config.yaml
n_layer: 8
d_model: 384
n_head: 3
n_kv_head: 3
head_dim: 128
d_mlp: 1024
vocab_size: 2686
activation: "reglu"
norm: "rmsnorm"
norm_place: "pre"
norm_eps: 1e-05
positions: "rope"
rope_base: 100000.0
rope_fraction: 0.25
qk_norm: true
attn_scale: 0.0884
bias: "none"
tie_embeddings: false
parallel_block: false
init: "orth"
init_std_qkv: 0.0209
init_std_o: 0.00521
init_std_up: 0.0209
init_std_down: 0.00319
optimizer: "muon_variant"
lr: 0.00942
beta1: 0.95
weight_decay: 0.017
lr_head: 0.0096
warmup_steps: 0
schedule: "wsd"
decay_fraction: 0.383
decay_shape: "linear"
final_lr_fraction: 0.1
batch_tokens: 65536
seq_len: 1024
doc_mask: true
train_tokens: 488400000
steps: 7453
dataset: "wikipedia_en"
MLP neurons of a small language model. Each row is named by its layer, matrix (down: output weights) and neuron, and shows model dimensions 128-191. Each number is 128 + 32 x the weight over its row's rms, rounded and kept within 0 to 255. A neuron's up and down rows have the sign that makes its largest values positive.
A block is one neuron, or neurons of one layer that tend to fire together. Before each block is what it responds to, as a language model described it from the Wikipedia text at the highest values.

Responds to: Clause-ending comma
L5.down272 [ 96  71 110  90  85  78 139 130  55 162 119 148 109 107 148 172 147 175 142 163  85  90 102 154 195 147  85 121 155 121 126  88 116 121  98  86 120 115  57 155 146 140 135 119 136 132 162 101 178  83  70  97 160 177  98 157 144 121 148  96 131 121 141 116]
L5.down355 [102  64 109 119 123 133 135 169 136 106 162 141 148 127  42 129 146 127 129 142 161 117 151  60 107 156 111 100 110 125 111 145 105 109 122 103  74  99 125 161 182 119 149 145 159 107 124 111 141 128 132 180  96 124 176  83 119 121 160 142 124 103 143 107]
L5.down542 [156 159 109  67 170 106 112 203  97 122 144 144 113 158  90 147 124 155  53 124 192 126 161 145 183 106 114 131 151 116 160 118 145 144 125  74  71 117  87 157 123 158 108  79 112 134  89 135  95 189 155 103 164 132 161 124  75 191 121 141  92  81 140 157]
L5.down648 [134 114 129 102 186 155 126 141 111 143  91 164  81 109 135 179 151 114 130  71 149 125 151 128 126 160  65 135  77 153 148 124 101 131 141 154 152 142 131 140 114 112 191 150  93  98 148  98 221 135 118 192 106 129 130  79 105 140 134 113 203 147 158 136]

Responds to: Word-internal continuation pieces
L3.down757 [222 144  73 125 179  72  83 119 177 164 147 117 115 174  69 165 122 115  85 121 139 123 136 184 151 155 144 115 150 156 154  74 193  96 148  98  75 150 172 149 122  77 119 106 117 116 140 193  94 101 134  94  76 108  92 219 150 156 104 135 134 140 126 124]
L3.down998 [155 107 180 190 162  99 130 117 132  76 131 165 128 148 173 119  72 114 187 172 151 122 101 155 132 104 179 146 128  85 163 139  64  93 134 109 136 115 104  70 141  46 110 118  93 160  92 113 135 109 161 149 127 116 127 106 105 105 109  91  98 117  97 145]

Responds to: Clause-boundary punctuation
L2.down91 [131  85 137 127 164  86 121 104 142 159 108 122 109 160 109 148 100 159 101 114 145 125 116 114 101 147  72 171 145 109 218  53 161 107 140 159 100 185 150  79 144 153  84 144 154 153 128 115 159 138 134 114  99 153 152 170 179  54 123  93 178 137  75 113]
L2.down220 [147 116 152  91 117 153 165  38  84 127 136 156 154 154  85 123 168 103  72 125  61  70 152 107 110 110 140  97 169 102 112  94 106  95  82  52 101  95 115 141 117 143 125 147 122 115 165 166 113 125 163 169 136 127 107 109 145 105 120 173  79 127 118 124]
L2.down237 [120 115 111 141 207  78 139 107 161 108 163 143 145 144  94 153  89 141 134 120 163 154 150 142 136 139  94  79 145 105 162  67 122 156  95 122  92  71  75 142 137 125 190 128 163 102 162 110 111 127 132  89 133 161 113 169 127  52  94 103 118 145 199 149]
L2.down370 [146 149 143 176 119 105  72 140 146 129 125  99 112 102 130 131 171  97 102  84 150  99 144 164 128 138 157 113 149 125  93  91 108 188 115  86 142 119 144 101 169 121 130 145 146 141 153 143 118  97 120 120 111 130 154 119 164 109  90 225 150  92  69 128]
L2.down535 [158 172  71 132 119 175  94 124 122  90 129 160 148  91 204 119 105 100 110  78 131 127  83 141 149  78 134 142 122 132  79 145 190 121 191 158 121 121 144 115 112  61 168 109  83  93  83 152 183 147 115 119  94 159 165  77 122 136 144 174 165 144 146 147]
L2.down783 [138  71 152 110 149 115  99 115 105  97 172  79 141 148 152  96 175  85 164  86 112 122 100 169 103 156  94 128 159 131 181 120 144 101 130 153  82 121  89  80 154  56 115 106 115 159 112 107 165  85 124 106  83  83 114 153 141 110 112 115 135 108  88 139]
L2.down822 [109 151 117 143  77 130 153  89 141 108 135 128 133 107 125 109 112 119 164 113 106  75 128  96  99 139 178 125 171 134 128 155 199 143 106 170 160 121  98 112 114  60 101 125 101 124  71 141 115 129 124 120 139 125 188  79 167 135 157 188 126 148 107 190]
L2.down911 [ 62 134 172 105 131 103 146 161  77 128 121 123 138  91 166 160 191 160 154  49  85 123 108  76 163  68 168 204 169 112 161 124 114 143 105 156 138 161  79 168 192 148 143 151 102 143 114 113 202 116 131 121 107 137 125 141 117 120 166 113  88 139  44 118]

Responds to: Inside multi-part proper names
L5.down66 [171 119 150 137 105 113  91 135 123  68 134  92 130 139 109 157 215 107 132 127 164 123 111 136 190 120 109 171 153  90 128 141 164 144 195 120 143  86 157 158 171 161 130 173  82  99 107 108 169 112 153 147 117  82 204 177 150 126 122 149 161  99 119 129]
L5.down453 [151 167 102 119 168 148 106 150 185 185 104 175 131 114 177 169 138 110  86  81  57  99 159 129 150 173 150 104 101  77 140 130 117 127  79 162 102 165 138  96 138  82 102 136 144 112 202 159  90 111 130 110 139 131  62  33 111 126 111 170 121  92 118 163]
L5.down513 [128 155 165  75 126 138 139 148  75 133 130 123 152 138  87 169 178 123 154 225 132 124 151 155  87 166 203 144 120 113 119 183 100 162 171  54 135 120 161 103 173 163 125  80 182 132  99 105 136 194 176 128 132 129 144 179 131  87 128 217 166  96 147 137]
L5.down921 [135  72 168 143 132 153 177 134 146 144 204 140 152 112 125 201 146 132 132 144 141  99  93 129 112 181  98 101 134 132 103 167  75 138 102 103 109 119 169  78 137  93  88 104 227 160 117 116 152 148 142 109 159 137 176 128 189 162 229 122 188  90 135 156]

Responds to: Arabic "Al-" hyphen
L3.down329 [179 167 132  96  85 160 106 106 154 112  93 127 129 137 157 142 125 121  44 136 158 125 109 158 195 146 125 154 122 146 191 134 139 146 166  98 121 100 131 112 144 116 159 158  81 136 141 116 113  84 103 152 131 114  79 182 113 169 101  85 152 134 152 164]
L3.down672 [ 86 176 158  67 134 123 123 136  61  82  94 135 137 126  88 147 163 163 118 126  80  79 185 131  95 191 174 174 183 160 188 146 127 130 180 140 175 132  99 117  64 157  90  89 135 171  67  92  93 140 134 186 162  98 146 141 116 155 125 142 182 111 139  95]

Responds to: Mid-word fragments after consonants
L2.down94 [176 110 104  86 108 137 154 131 144 174 118 160 162 139 126  90 130 133 142 126  69 208 129 147 123 134 113 118  12  81 141 126 217 138 167 162 111  88 118 151 152 155 158  92  96 187 108 104 122 138 156 132 118 123 145 151 125 134  78  86 125  75  93 126]
L2.down192 [ 88 156 120  93 132 175 116 189 115  64 121 142 136 131 154 168 123 110  79 103 111 126  85 105 134 115 155 204 126  96  82 125 149 109 101 119 133 138 134 108 125 125 102  96 159 151  73  95 118 163 114  79 120 160 126 103 143 130 150 144  80 144  99 157]
L2.down266 [159  53 142 143 160 125 116  92 142 106 110 145  55 115 122 137 119 163 150 121 150  83 124 128 108 131 163 109 175  78 172  84 120  98 112 121 114 111  99 112  91 142 158 154 126 156 106 164 112 146 154 167 114  92 138 105 179  70 181 154 141 109 167  78]
L2.down290 [139 107  94 172 109 151  94 111 139 110 140 177 160 114 130 101 162 109 189 107 130 172 160 203 153  22 144  83 108 131 146 171 155 112 138  85 139 148 110 157 122  93 124 196 126  98  91 112 116 180 137 169 107 105  89 141 137 160 103 119 118  95 130  99]
L2.down317 [111 141 121  85  63 132 151 102 179 121 174  87 165  84 122 116 118 156 138 141 137 125 159 133 161  87 154 156  80  93  71 145  80 183 169 173 168 106  91  78 126  96 114 166 100  78 147 131 110  83  91 195 126 145  97 156  52 123 102 110 142 161  73  91]
L2.down417 [107 127 147 124 135 102 125 110 159  91 146 128  81  94 124 165 125 131 196 161 161 119 140 145 115 161 173  79 123 123  91  95 137  80 183 126 149 145 109 168  80 109 129 126 157  82 149 137  97 104 128 147 131 153 143 117  94 182 106  86 159  73 128  76]
L2.down459 [ 35 113 115  85 116  76 183 134 161 105 120 164 113 132  79  95  84 150  89 139 108 160 108  71 131  83 150  91 196  67 153 154 150 155  90 132 142 120 121  88 157 144 165 101 112  93 123 111 130 106 135 137 118  95 109 130  82 117 133 161 148 170 170 143]
L2.down729 [147  93 145 134 134 176  91  91  43 193 102 155 179 117 148 129 129 113 145 143 131 129 155 148 130 102 159 179 170 166 111 159 152 135 115 154  89 156 136 111 112  84 150 103 143 136 178 203 178 137  96  87 150 139 112 153  61 133 123 132 103 185 151 103]

Responds to: Arabic Al- hyphen
L2.down81 [ 53 101 159 139  98 104 169 189 146 148 173 140  69 108 154 109 143 148 151  81 132 147 118 103 135 148 113 170 133 117 131  87 109  69 198 139 140 127  39  90 128 107 158 163  77 133 119 162 114 123  96 121  80 148 167 108 175 173 153 166 128 218 140 126]
L2.down236 [114 154  89  90 108 124 107  49 105 170 157 162 136 147 102 126 124 180 154 163 150 167 131 119 155 125  81 157 120 155 154 134 108 123 106 144 109 131 118 103 137 127 142  87 131 137 153 161 137 133 154  93  90 163 184 129 141 137 139 161  95 140  67 113]
L2.down533 [110 135 117 133 132  99  59 131 136 110  94 142 165 116  72 141 152 161 101 151 133 146 106 144 103 117 112 185 128 120 109 136 160 190 164 154  99 129 148 140 169 146 173 155 110 155 164 161  67 123 171 156 124 115 141 158  88 162  96 129 117 149 150 144]
L2.down562 [120 158 130 166 115 113 135 119 104 107 102  85 125 111 139 206 122  55 137 111 164 159 151 116 158 159 144 149 140 161 149 187 192 101 131 145  80 118 171 110 120 134 132 171  98 148  98 149 154 174  64 122 131 107 119 126 141  88 157 181  71 179 135 126]
L2.down614 [171 144 153  92 108 166  37 145 146 163 108 140 101 160  41 114 133  78 137 102 120 122  97 166 174 119 125 101 129  97  64 140 140 106 118 139 127 116  94  42 180 153 155 120 123 139 123 167  76 131 131 137 161 146 139 110 111 145 142 121 159 111 153 112]
L2.down652 [169 137 182 101 132 167 144 150 131 108 113 114 139 127 180 169 137 129 109 205 128 113  96 145 189  90  88 171 100 106 176  92  88  99  40 116 175 100  73 182 162 154  79  98  80 183 203 139 108 150 134 158 152 139 196 107 134 165 148  63 143 106 126  70]
L2.down852 [163 140 143  76 110 154 151 115 160  88 131 114 123  90  65  73  64 182 165 103 111 183 126  93 107 165 153 103 127 109 121 173 153 153 148 155 105 144 104  98  93 101  78 140  64 139 112  93 135 121 119 137 117 176 164 104 115  94 122 110  87 141 139 120]
L2.down883 [113 168 200 193  99  78 161 137 137 106 169 150 153 216 136 140 100 107 133 115 147 168  79  83 103 155 119 135 133 152  88 105  52 164 161 125 144 126 183 147 134 151 122 161 200 127 111 110 156 111 125  86 183  64 106 169  69 135  97 146 110 136 130 143]